{"norm_eps": 1e-05, "rope_theta": 500000.0, "rope_fraction": 1.0, "beta1": 0.95, "max_grad_norm": 2.0}
MLP neurons of a small language model. Each row is named by its layer, matrix (up: input weights) and neuron, and shows model dimensions 0-191. Each number is 500 + 25 x the weight over its row's rms, rounded and kept within 0 to 999. Numbers have three digits each.
After each neuron's rows, "fires on" lists the tokens most often at its 100 highest values on Wikipedia text that the model never trained on.

L4.up74:560505493476503482474463524500507542510478462540517517475530487484496485508487505509547476501549536528517495511472500546452518538495473545498550502477532505498462480498542474475559512493490495478503479498510478490487494547495522529486513465518510487477486529555545493501538517501466509481482502485481538507499509542552519471511500507508488480530517474497450509482493491530495466524486476469498494508501460519466499508506517491492487522465510457493548498512524499521451487500511485502464488478521511497537516476504478493534442472474442468481524505495537549509474502496472461529
fires on: " en", " En", "n", "on", "ed"

L2.up257:507509498500459509545474516497480547484497531502506522531515517474474499495486546448498514558475500515499552488502507522525510535507510532499484508531522511450489482463518500504468521514496504537480486546486476530550487495479500531523508503499507481471505475432502505540495543488485501527525465493503508512506555484483512484494526486533526505529501542516495529539502531523530510515476529507487511494495480489450496539512481473517534505516434488484492486500492498518464527489462504507493487445537479487501487516498473512511542446452512477443462522533506510518531552507508516457
fires on: "E", "O", "L", "I", "R", "A"

L4.up17:534486492525513546488478481506488513489492511519481514470487562499507451484444532514495475484524510539501494480474536528510495509516454467509507506498534509536532506527474484491507480480501454544481489510513508493506544504524477494486521504485496502502484506503554526479490501504424488434536491450512508481550491498496475558516451508500490468507507471539515508494521505521492443524484478503487491489478473444512474518524533451507524487530546516512511473499525464521519475502518500510530496508485537524494477501487525487521482543436529485519510492481480471514482539523484503459
fires on: "v", "at", " qu", " pr", " adv", "pr"

L2.up749:532520524552510486510502485547513501482466492541490466514453500506505515487453491468482516507505513496486509520474460529450478522548507484549511490545499515514478507504516510514487475506469479517479469505456479463498463513467457484501544532502512460529525467496536524492525487477453516522540512521483491500471444486488480478493535485535507486535477468506513461507495488522500493498507491502511487509484500501530527501477519432494497500490494530538503558479517511500516550515453505524460491480461488478533531473485457549489524462505499559512489532508466497487483520515510481532
fires on: "ard", "us", "ri", "y", "arm"

L2.up252:474519510539473489543512474509523469468513526504509514508529502471500502464554490501471522484485500512479494506535503477467469491509505470544465510463534543498503485483473530538486486503496458519487521445476479514503513461482539500523512495533499504507514510486511474494485515520503518468502498482520484539493479493550532479523478502502451536505496483541520503508505514473503503482509527494472468498497525515531504510521531518484522528522475515530441458555478517502493504489517518518450510521538474555501532451502535526509489565513448576492473510494515502532508495530516515556
fires on: "ing", "h", "ang", "han"

L4.up630:544498522532484511535516464490484582494491501489459537500517497491517526533510549528505499528486505485494488519486511497515495538503492479546492484467490503496498494479450505497474527525509475522502505510462477467522519528512472499487484484469528498494509492483482467559467506468493496474521518482523495521522524492505539463516499493502544509491498501522503520567480487560543493531496490494481528516483495495485489505484487489531508513553486478485458507500478457515509489530459521503544442486525465500484505485541539544536485471455526497424517489510488477497525545540480475498
fires on: "A", "N", "P", "R", "B", "O"

L4.up497:488544514546540501466475493543494474497488470479519501458509559497515507511505484517497480521494507529520435532518479522482511479520521512518507488506466539448504534471535470518502469461487509497511508517492538514522495519510445464548475485490500464519480474516510513483497537480497488497458516480510536521509494518485504493507530499543521486556488521525511518501481543497485497543533470468490520480513517529501516482524543502472534522513528502469490494499537521486484489496553559514497455544522524494512499539480478463518507505542480539491462529541478486444482471500492522512
fires on: "enn", "z", "y", "erv", " chang", "av"

L4.up220:501551456506480511486509513442526508519518536453491479512481498452490502494508479468509532479492469492524551514533545503468530494500527501478546519486541493469508549496513519484505497521490552491489457513516521493488519549468472492496509519468451491520513492530510527540534514477473518458484500474489531520486461485489538471516484476540479507533462498461495518525512505497498499498450506505451500481486531507486539543548485491500511519478505511500500523524473470528479469515523498513466496529468507474468480488526475512503482482534549542510517519492521482545538462549505509490
fires on: "ad", ":", " Awards", "/", " Website"

L4.up757:489536498495474503441515484461534518489508501483517489501474558517515542494522518502485473542504481560506477480545455557505490493499508521472491536496541532467479508531473479518472504476529499535502481504517512459468526499515478506503522539436515514495478525474482504476533506477505511524488483470523547497488522460481481500514491496466533489457476516439543499474540499463494462465512503493497521484505543451504480494495487518507497479539546480481492493529520514507525506484498443518486486503540493457478505494525493541498495517464529489519513488470499480509502482480452452513
fires on: "\n", ")\n", " var", " al", " dev", "ul"

L4.up403:462488526483516512486549477506503479494474510469525503523498505502481463464482487512533453495519483474481530496533473496540506490466526532513530471529502469502466501521513509484508524474480467502451478506505518489484497495481486522486524475482505476455519496545495516500526486512489466447491474482486512521495540542519488530533480445475489539518505553511502505509490555537493444487545497478489503531483529528517454485504441508511488480505462486480496516516459530510510497523527469518555489528499471460482498477508512556461500467550450486534507487473518500515505473523478470489
fires on: "-", " |", " album", "ology", " as"

L4.up289:525448473516528495484534425485516475487500519510489511475502514504511473510487507467457510520505492490486460476500507472492507500471550523487507483470519511505513467475485497486496504525522502483528474485469492490519550455478474508488497499434511476493485516495468540516467523511454521499525463455473502499491515503524548484475514543554525458513498529511547475441480532531486543515494501486522492488515473508504527517501559497508525487460498500531479475506506506513519537440496473510500537510468523564504535523501502521532476540501507504496508484520529454537495469519524501504
fires on: "|", " |", ";", ":"

L2.up188:481475516527496458512487517460501460488478519507508474475524492508499507480524485504490470508503482462481526456516520485453487487485538509529512533462517479466543438513524510459452455500502521496497491484510492498495492444520504485507506498499458480516508457530504487486515560533540529550470495525495497524484504485445503469528529476519499489470501503476545521520453494465496508481532543519490487481435505507536489507530478486571488508476481495521511526473475489524485532481500535519462488499512513501500482524461480465499486498533484469556460490490508496508499476474499536532
fires on: "p", "ent", "ind", "ort", "od", "ap"

L4.up239:545525526487500498475529521491516541470486526488493472524505547510503550458528497463520465481470530504506488505517527518533503544509493488521552478478473488473481493509500438490487522483509463510517521492549533506540487520441521504478459498490539467497521503531543500548505496524472530468483491460486471461524547533456498511488521471485473517494498531523493473510509494508505452492520547503517494478497519527520469548522496503524515479468515502480483488503494481549509528464451494478481466516511487489541508490510483529494522463517494477471449502496524481525517482526545490489
fires on: "'s", " ", " by", "-", ":"

L4.up492:478527571528533499512557472497476540525490533466505542507512491533504479492538520462523469485501502507441532498498462503538491455457501523508515513475403518478540467491535502454494444478546485470494487519491520520481510499524518507470522483532479444460513519514487524500521552493517468476491505504525528497469503509513449492484537508530526523540509467503515490515500510503513529489487478496484516538472538505531486508516479491502499519496506520520480490508494511549479485490515513504515488467484486526459522457463502509508507466471459519500486493488516500500508518496529513510
fires on: " |", " Le", " Re"

L4.up758:518505491474512494483479521528535514490506500503501484487515525502518506539488515483514478501523517546547504492501490483499465508476509509520478451502506517495490460440522524493547478507478528455522489529463493535456536472520447441503446526478526470511508479517495511521518522528478537526496474548531515514528504492475557524500499487506492510511504455508541521518493481529485543456519456510485521524486491488526506505510501437473465542499521477455527532467506502499526503486489496524489483488476565530474493510493501518502505544466507490545500476488469460512487501536533478533
fires on: "or", "ander", "itor", "overnor", "ar", "-"

L4.up49:534504493487531481469471534515520486474485526446506525506534556515490469435486456462493513508512519506487505537527526488490488530535483529530515493485524474534490498522535520531494511452475494513517500523511526554492454532467492486447548514507523506465499495516518521515477490486513502521496443519549500500474478466510496505488537513470501467513472511475499507530488496511457491490497487481519523496463554512531524527525523565513509521492498529529477501510506466512497455498480461514534491519474484492471501499481511496532494530514497469509471507471510541468511456527504506432
fires on: "ab", "it", " form", "if", "or", "ik"

L4.up608:531518502541522503520521506496532486471460464426492438477545464448485494455504514481483494498504517513449518499513502492501494526510484442514498488552500489526469487486498486511479515520521558502482495464525470454467560515467496514484454508501467482500524459506504503490489486503500511517539495517514536488553470527500502500521515510474457473519494513537486484491495524472517550512469508429521456506505487518498515479500534489500518504515474517473492449487476524531522495492477524498509529477489500520526474501491507530501531470514493466485507457483496513523488474444519518524
fires on: " After", " to", "ly", " after", "pite"

L4.up249:428464485495484507534487501512522491489485540517497502509511531472466498463487494516510468469537508502512461526417517535532468520532492518512494522494493490537449495510428468499485477540492471473488496471479529488484477421495527506526467479499498504509502506527514503526486501491467510518462480488523532504491508510466490490464481521518481468487506537509473458488504508504525456489472507505526491505508515521456522510510529459502522470486538489479517463488544478526513522485516504483494480495512500468527478462501513517512509445487536504568544502486547500467490476481491512484
fires on: " un", " Un", "Un", "un"

L2.up52:497523514468502525511499504485522507488505498480501501528514517482489551459501492471503491512464485513489498503477441503489488490532483495479508501486462516522460516489493500507509503544464514507522550495527476500511451475539443537541474465446537519518492530490475501494517542503507504473512487480494540504466514470477497503500477498507494507484489509517540522528560487448513523561455499547478483474500540509516482539508476517529503511535499526526443513500535526517517523517494521544519520505514507499495483525546511497463472455500503454509505479508541560486511473514469457451
fires on: " between", "E", "em", " both", "elf"

L4.up209:497518497542483465494531510582512519521525522490507542516505506516527511490516457525535470448523486516460488502510512505517514492536484491485483535497492463491517511499543443481503447474519494481486491502497498535512485490503508449488514497498521468497523491556484504532492513485474513484555478562523515539479514512507488518506457498519505499526456467470484527491518524489539511516490494496474553501481517500500463472497491494472542484549480469538477484528515481500481480499507510495465477516509496502463491475430495557533484494536508536495458504526508503529529510500552530510
fires on: " |", " reported"

L2.up152:506486499505522509492539487514484507470472497486483492450451468493476541491506505499479503477469538489490482541492496520524520487599495515482532519502493496507526528504516473489504537491523495486518478513501579539512518518458505488490468448493512503521477513519497522487475550484480472522548512480514547537518500559475501497505500510495481503537498446522489481487477531495450511498514531501496469530473496491484490507482528483522482472509450471506503535521548534512504513481505530542519492509463510503519490569498542515528485497536472445478495519486487505485496531490473481507
fires on: "on", "il", "u", "ak", "end", "in"

L2.up605:518509510504474502502498484512469533496523564521456556489484470449535531507486471527514505498540499481509512505485470492453467508523490504504515476474477478516496526539462475478495500495483497500513508479483521518472449482473495548502476504503535508537568490535498502451483512510513464467455473487490494526521516554466519561497505531489518502497466489528515479503459450493463495511506540544488503486507500514499483514492539530520470455482484457476529486462511524496476562471494557539518482498486504511520481493538482495519497472521467480509469511512500523496523531517508498492
fires on: "r", " of", "per", "s", "id", "oy"

L2.up686:515442512502498454532567491506524498498497514508490516453457496508476477458506518464500512499547526543539455492506473493460485508460514528517536497510501488503490531456460559508515498479501563487527462488503489505477493511515452481539510486549493499543497502517503519511472519526540499510490484516536506509473475499498524523509514457532535498506511490486480512501457510514499484519514475467512510520486497484505522526516504480521499451461523519522506545527486559507468507453515512497473495528506480554504493566507541476494467497478516477460516484487511517526486492474539479489
fires on: "b", "l", "or", "k", "ab", " b"

L2.up76:523549496487487506535503508525506450469498513504507501473542489476491534552512511501491472502476493450497486484469503501494512511455477546504539499553525493510470529488462499501490497548522506522512516506504485469482456474511479494512465495526493480503436535494481512521483509555511498487523535471488530554547514481515520490509486464532495520485531475487463503515509487475479509507498456487481518542508473468467536476552450504484517507525470517501463488498555520495488486495499533485515528458487496458507499476505504510494470514541472483500437524451472538534469526507502486513
fires on: "z", "iz", "ed", "van", "k", "il"

L4.up217:501530505493479488492509515451555501515525514519537533477495533480535475490479514457541477494494483477534527511526519497476483507547498490532483498448489464506506499460511511482496521493519508468504500470521542487514483497513494525510506496487532483460538518492509481426526503529455514525519513504477492508497464474523539523530486464492472560483501506519511487520564459496509461514478472524527411520503473500508511511491520514555486515507460492501510489510537493510489506487450490465482515520469530505493483485529507502470535534525479462526487473493536542506446501518501498484
fires on: "g", " is", "c", "ct", "d", "ug"

L2.up316:513493490495516504494526516485501526520468480513533435470485523528438510511477527495510498495531516532552477526497541483532471469486497501459511503489487521475499528492502511444490479490477489507513458504505497483463543477506464513542458508467491500508535532487500502548493525472474512510477459509527508474500468483505529532478462470492508451462530446531537464510479490529514522508512492473496456495471457497529517496504487518531479505506498497487546482455521471525481523534536491543469503523472495507515488505518506511529457537541480518455501481491559474526493462499488520510
fires on: " Pr", " pr", "pr", "ar", "v"

L2.up636:532494476508499510498473514487522495511476485441553501434512487482472506533497486529501520510488526516469503494496478468477508503514531509470486449531495484461502502438499519510519455529506500493479484513461479486473467543515460457525497527516499485539498549506503520549498519505489529469479471517518468534500483508510516523528518505485490527489538495464525519460505519471467506523499514498450507548504541496498523480525509496492534560520542476503531505533522525530508526522523491476545506487480488485502509510535472517495508489509516512500527501479525466496511517511581514427
fires on: "or", "al", "ar", "ot", "if", "ient"

L4.up319:501524469523539484518488468484511485481455496529462484537483498517479475490539487562533536469527458475489533524484469485457541505464498512525482478447497500412512552507502533555485529473524517509537495492520505529493499521501465513502452528542528454523505502499516555507490477487503506472512517489549476497523533467495509500495497501539520488521489528502511494491530504471486524519514525496499479538443509545473525498521540505500536481498494513518480520479515463494515482489486521521527496530486521502462488470511519520461503499529447513521481513501508521505523491494484511465
fires on: " B"

L4.up344:497520553517484502475483491485500514539507489505465521519538493528491495511496515479522535485517539562505489542509488473505500501496506466471460550478480486521476498506500468505516509472502503491525492496519517447511509483520503533476511520482481519504494506497528460491501510482511517533541489472510542493520439488522537507477510466511464482541520529476554473473527521494526464524469496574511478523508467520490489524482565534507505467484487516515480501529408518515503497517469506487502480507516508532494514452502516528526483540521517481505509498549456491515467455479538501503
fires on: " it", " is", " It", "-", " •", " |"

L4.up213:553503443494490489478514442517521551476535544452472486477490508526526505496536531480540511499493518500493489518513512477508539509518535549519535491515533469485518507519508498504477473506493472478468474537524506533549497519534480485490487516474500492511499476506518518467504470524474554496530464505450512521484514446532496535472490489501507470491503495503529464477481521510509465549489478515504493453505476486458487466490596503495527470503519512496473485516483462505517498488482492515492494499509523523495534485498486547527517545530491517483464513506498482529539482494493449521
fires on: " |", "-", ";"

L2.up743:573512544529530489515507452472500485489517471509467456452480524512502496478527491488532525449503484528489539480498512520466507527473502493487482462469469522489503517527473494508480503453521497482500538466475490502490515525485518508499538521492516496489499489498518551481502500519480521518549549479501464502458447554507518521490485488498475482481496487492518491478503531467483538518549543489507535532511497540474526471544478506487482481431536434543474488514477513477514511500518456504518486501522493549477532497514477483471463495519504482477473499478525506481491482477516493496
fires on: " B"

L4.up92:524571494494513509428508532487530515496451501464516468498509525477541551472443501491483509463496483450480463490513493465492495520536521505502497490478523499522519503514529512458496511498511472525508488501521482511457508530512495516437520542517497531465488501507522551505529471567510486488497508490481497540497472516522477520503513490473513481490513505499488490485536487506528481521520489479475464500482560477494513482544496516499506456520510534490485521563517519530522510476524479474498485500485514496488500510519487552520453470490485476486470531519485486559479451499494476468
fires on: ":", "ab", "ad", "od", "ing", "c"

L4.up68:465472498546471491468494509501526508527527485473492473501534536516529495510518482442531502477513513454520510518506476495495444500475518485472509514464487494491540524501429509516496515425497491470482484524492528540531493506509521489497480497517507492485524537491520473541510495497467503534489518496462516479521508492522434524513500437519518492519494500533527470506530465525520526500458504550475493507452487531494474534515533529503528524525470454500486528457513478497499501473509521502482464471500507521504509523480532539510553494468471480518483514465507488483478480510539464531
fires on: "-", " ", " Park", "A", " level", " District"

L4.up243:521497529484493470474494484522464542507509526505500491513500490469547494450480525497508489541454505496500504532490550515482529526502583492493511495444453514553500492491502541463546496483501469478527471522518538508481485529479491506533485557490486491512503479482464526513510513529520512477514508475527519513494447514513461511498461492532504532544481516502493494464525510493542479533489522502487570503488493516509508520505467502530470530521493451479489492520491527481520465512585494523498492509499514508458523506524484508478470520501507563505494515510471509489502523510505533488
fires on: "ing", " football", "asketball", "th", "earch", "ience"

L2.up483:489497522509494488508463526462489487481493486501517512500499505499501506525512499519532454499498453479553511518503539504551537568483488500504487521448512469476500480498498528536545501517521531475436513517548503469473500566518505504523527486511525495494526515530470543502505521543523511498554546500513485515513542479477491495494495502524506543516467501527492514515517517554490489539487481540553505521490519465538484526524476489518483479470474503466513490532516525512539478506488478499511454502480487496526431510531467529492506544504486518466493472498471505511507469524463502488
fires on: "g", "ter", "od", "ton", "c"

L2.up267:501493518545519481557444506497511489467470518555495506468488518555576526503474473525513531487495480464531522489491502477508482484494477484519533489430516499535504498503466498482526492499505453466515490505492488501460491496439473504501532480505520474511533507492485502511554458482536494484506484494540516513518508499498466511473474528530514494486473549554464529507513506510518500547469499556524501496471483505514531493470528492525462510506539498510485478492476523535481482521541489477477503487472450525522513494527509449503541485504491513496485517499487522465510533529504509531
fires on: "in", "r", "ing", " str", "id", "ung"

L2.up490:529475511498534497500482450561521510524504498540535513485489472505489483497507508484489528490481480519478505504485485458466522533510519496470553469490481562467525450509509502491455554514484451471464491520489483492505483551531509486524481536530486525519546493491452493486504511496479505495533547504484498490496523530514466523511476467472448442499525472533481497475501490497477491523481519509519481505525510503516492508530490505496481502469519510497502521482531528500486478481511508516540514509466515488435473523488451545499478485475531504494513518504506449460517549454528475540
fires on: "end", "all", "en", "oy", "ick", "al"

L2.up456:511483522491481508542536508478549471490516520495483515455520482467498485470484529475527516498503501525504446508472480500540526518543509504491562442498505513483509450526493480549490536538493473493535497526480517495477507494472467521504495504511540497522507498519458515456538517457469530468530542492526520530511481521466502502516482504507483458535511471486485489482485502461509518555535467496542538472516505460497504529496502462499480495535497469495519484560518461509515521468481513496525465469483460522494518506523497545515505517468481552457504467504502465510507498478479495501
fires on: "en", "end", "n", "ach", "ended", "ed"

L4.up132:481507484554517461499487505552494489539469466483441513475459487493506547486432512491511487475475510471517495475473503484448511520527503496514510475510538524539509506477487469540543505534459484499513502484483484519501486529547499504509507457518528511504523494514462472523488509496490482485517460452474509499513487466503473525566496487499513512517459476519508517506493513497496495491493508503498461485495492473445482503500555487562536502494511495542453495479485480504495503464517521473546464537533464537487488458495483470514479490516481491482504529537477463481515527483501485451
fires on: "at", "re", "ov", "v", "is", "es"

L4.up356:514512513535513497462509515525479518462503486487444476462499549510476530488506486513508535458445513571493498487477483506435505489488482477504495506494508502498490540477499502483497521455526475493507477517516513495472523473504461496480520461540456502514521556515526467517468513495506503532449497515502471494541451538492491542475521498494483494488514496473533472489468523487452518456535485499493470522539523466494519521494483485517512519483478509488464530528508487512510466547488513485476489497517483474475516478477479495533497523456528497496519540504492524473499543526460483572
fires on: "ass", "e", "ec", "i", "it", "iss"

L2.up718:457527531484528480484507538466490498506484495496469482482486486488483510440484467520512521530534481469495526521487530522467488522522463467522477509509526515529502498450457532517518518513523489471442496462524513475480508486499522519531476493514541515513481511518494510496491488518471468478485556487459542508437534497484485499508538501493479493467480546536470500472494508510498521558498477526504503497496503530471471529495560508507543489500529508533457505531506440455469487493480502465507472515492509501520483485526494486521479534531488468530478450514499494478530493515525533450
fires on: ".\n\n", "==\n", " ==\n", "."

L4.up255:492548523456519504473503500478518483485479461502496561502500545495521522488476528487525506506477507540554501525484492507480488504452517488455479498494492507496493503500501459564532481530509517534482483508506498532483536478495508520498468482512493523588504445456486530476533483515465462508498490500489503501470478491504506476501519466530501499535508529521485472527491477505497501508516457531523459493485486485483501478559480510490475526479501490453472520555483517518560537536487504482500489519525494485466554517477465482527542479532487467508462502533527515485481525502491514497
fires on: "y", "z", "ay", "enn", "ey", "le"

L2.up733:515474487467446483529486483516501451479517463472514492525499537505557524495459508473524539484521510451509514528475493502472494503484473526483542494443532520518477478482504480497506541456516471495499532494476517519483537467498542495533488532496508568458545530487481494485497474488494471487508482489522497486515461521519525518469490507476461504527516552537530485474492536512492526488505508530504462504494461496484470493544541516507533500510481510533485525508510502499520522464530469489497496487490439498525503503536547469479488457494516509501520484479493477521543538515551483498
fires on: "it", "er", "ts", "l", "i", "at"

L2.up687:494484463517511474464484526541542452487513518541493507510464499518474462480507512490483460486510479524527512510434452525457485509518525535496468481481492458442499473519514524466482521532465451447482512508488515490512508524498529528453517499492505466483541519497527523528511489516481511512475489467529490521433441484518499544526529507515462501523518520529456510490520498510471507487502534509503504500477495538461518479497502527504507522487453493479507508506532482505506542504549541534453519468489510483485507486462492541510475491512525486479497469490501483493493498473506540529
fires on: "od", "ind", "en", "ang", "ad", "ik"

L4.up179:451512543514535491501440509498490477534470512511532503505473520463477469518517487496489516478454515542488509492514520467532497499486556496515558484452548520510519452518499485485473540501474443530500543479505493513484519515490512514529504496486490497543532536504463516488524521476474515498495515469549482480521496518501458474458486469503445470495547488468464560526506510487507505488470517481503489487484471498515504519486468488488524517468531511526454490526453518519507485486532486507524467485492467500515530501520550500509505463479542465481513477498515505521504529498534479471
fires on: "qu", "in", " with", " equ", "ing", "en"

L2.up368:518546551456484539480491461463483558535516509519501546481507512481491526522528499476479543497513490520477516525544472515473508536491531496518501462473516513508502486500482479536546477464509504544474497501541474505502500499481493506484502520446462514547479484469499533523559472501521524487488513500519458479522548476522501480464499500521497485435537500539522516468526477485527450492505518497489520533482500476546489488531473472506506532539477535451524511460511510488497486496529551493479498524532499537508507465490506497506548484496488511493524499510524481521513501525471500483
fires on: "y", "w", "if", "s", "iving", "ins"

L4.up576:495542518483496472469511533533505467473486528447502535484520498508510453445465540528503502481506510482486532484498517527484544521475521485457477509488498472509496501542521536523515528481535504503509493484522481501496527522456473526467470505536490425502512488485486496512497505481484497517518519503510501495509472486510468512427467493516454487491494524484488466549489496514550491479464483522475549514478500505483464538520513540545487503522511500495469522466521518515494492524496499484467468490515483507486461544477449509489425483516451476527479499483510493453491509478474490513
fires on: " |\n\n", " Top", "rack", " Album", "board"

L4.up349:460479468508503447520484558496511495492494473500498504469521451506528495512517506533493462515508480538464548561464522508506494510534517506531523490496486511530489499518496478524511530567503451492495488519504522500478488488476504512499477466483474500488532529497474474525479483552461465475478490432440540463469509485536522482514490498501530505474448535473491467480469532509515512478542480512495513515471500441506522463510460497501541467500476482504462505512463488474540488488529465502477469481493505524492503540503529507491499472505485498482487498537538504483489508512472470515
fires on: ",", " met", " years", " second", "-year"

L4.up90:495505498454526503503528484471513440493462525515481503475514501493467535457539497546512469514503496467501519517488502520491505542543436502521498512481505489514476522506467493447500525466469522493509529479487538536474533488476505587505464497481494503522532506500522497501533497534464506452530526463511515501497505507447507521522508514481494520494482502527503505502490502452522533548540471521510537493552501490504486484479540473505527543517473489519445518503526472519486497515534527503549549514498504509483513496512446452479496505488542475490480507492511519496514495509480510463
fires on: ",", " that", " between", " both", "oth"

L2.up358:518533534507525486538485476498491528515511495504551511466494522479509544478484518531541524480508505485497515526513503498503527520499520476503498482449488530483501510475491523537534515494461473531472479518534548512471486492475467498525487519563480513510522464493526457536487502506492534526493494489457521501512488500502486513461518446573485511487505519498485506483469481489504494493523531549556526510521495509501552463507509506506524539498476482493464502452496476489502499489503534518500426541500468488503498523512502559518509503515531536475506507528495440472520494516445527533
fires on: "p", "air", "y", "ass", "s", "ic"

L2.up81:500508541487494479438490503521515552486445479565499502450490505531518447491491463469497529494500496501486502505496519489463531524518520496544496518485460542511470526500471525477463526491517515515484518550523476513511523480515501451488525501550481518496496510533509527486485450493486510554515525492499503512516452497539498484547512521503503494494504542497494507488462502471496447507515463520501515444477484471523527496468435476530504536470486527496510485487530479483498508503523463514496484521487532507485469488531481464492517485463504519516484531501529497489509505530476516431
fires on: "et", "tt", "ations", "ot", "ent"

L2.up201:488522488508441511485539444507526506510518479480516567559497531532526493507485489514498516511517470521516511554485544482534482536483526490501486549493475495523543492536450525495502503471557509496452520525485502497481505439486488499473491510516515506492516538505528501534499513494485465486494451512502508532506522499497501492507513525451465506533473494518501488534451475467477497489463495509502515475509469520490457482539529486518548474471516484488466485494481501500537515501471502495517515487537534506496564495509512500530479509502495504513493483455539521490455501564472503477
fires on: "and", "rib", "|---|---|---|---|\n", "|---|---|\n", "ort", "ant"

L4.up116:500500478490525504476545465503525509493475473557497485482487519527555505483510440511493489497529540466484548529491547498432507538505518489478472526503533490473502483541490490502494523495527467481502503532499489532519492471532485479463470473510527509519508482533507478492514506494479490507558527537501499496502490514498470527507493492507450498483518487495483483471468502497534458487493494465527536481503494510462520538494486454464440516467538471534495478528488452494538528464532445546511485490508493500469529467447528506525500515489513495533510500502521509463500519497468525524
fires on: "et", "eat", "ast", "at", " win", "ot"

L4.up617:531500468520508479523467523471506453465492491503485572456489502524500530445455489504503486445560507498535526509457467495477494508512491524549542471503539480460461484442500516529513481499487526533504510498520500538477508499493521453471514483536493474510498458490556509496481517466522505519485444534517514494490490480494505546468540500499486487464522518483510508526476504511452482510494484489485465473552518488509493505503510504513528508496531555467469526461524499475484500500488489527454442506493490490519489456497507503495500517513504494483511511486526513475522484520495541496
fires on: "it", "z", "iz", "ic", "ab", "is"

L2.up562:498554485492481483533507462520471494502503493478498456535524562526498498496542463512508512495494530475496498486504530497447506494517483466486480444529504518447446507515484494536539470534495491512483495489517508525490450521486470576508524478514477490467546484486473526478490492513567499474517593525479532497492478478503514569499463511507495489500510496447488453490473502531501529531476512514520501534509465513486466510501500482530498497506526489482502496484527516499508476484560516482507468493515493463498494458486507500515501501499516478506482503490500506538511502546490499499
fires on: "w", "f", "ff", "we", "ach", "ro"

L2.up128:473554484496532512460493467520500527467494492530497522501455493541503497480505485520461469527509524524450498502491501515518514504488474492487552533427500476532498503517507483515512508512468544484469509531501572519490531511535452460545464512508522540504555547461466490526457485531498521481486490453548485484526546473514510491499489500512507524476463509496489483485525496512519484497475534471465536510486490537517511493462489513463525464508518478518477462481518515507516537480469535517506509493485494527520486471518475447495514519526495512512519488492527521460492494527493496486
fires on: "ert", "er", "el", "ab", "al", "ur"

L2.up495:512522503459494442481501502511496484517445503495489476507464527483466489491464480510502447485457489470504501486486515491524531477493496491501471520541521518514514508492499464483492478486496509527526434480519507527464524501519505520486514485515506505496478509503494510505436445465512489474528504507498472527525502547505476500556498529491507499528495473501533476517494479486455429464499497508530524468484462516528482474482518471541479527522512488459490507456516508488524502448487525520484524508483473530502518481467498485497489511475555494460474448483493521454505545437495540477
fires on: "is", "o", "a", "all"

L2.up558:512508510517486489519478506497540497532479488476473524496522502528481540450513521493548440574462525507530531466529530517506487508442518532457498492515531464504497544445499508513536449494470494507478473525476510506532501472471537494446537531509483483503476493503502476504506525531478478507498463513482535496473494509509517489509496500487515483524468501501511552498481517487510466503513499536493518522516512539491500507535515536536506473495447510503498498505505509485498508544482470511482507462486501481456539460514527475524504520459545472525490480525530470473567493478487510474
fires on: "A", "ission", "and", "I", "ort", "ice"

L4.up154:446487469487508426490497505478547517484520528493502474491502495571479522508519485435546506520533501529539477483544494520490525505497513514529527425473500509496523513472488484524500520459511519495464498491485499435498486494517499460481519502471436498505523525502460491539518489545484478471517493520479541491486549465481473487466493497487493513519500492549485493519493478516472477506468523494486534490508481475495460542498493453473526513482504431475511516503512500479496492505522511525463530494490503509500486469527491465531499494496517481536487486484485458500516493518496487457
fires on: "-", " "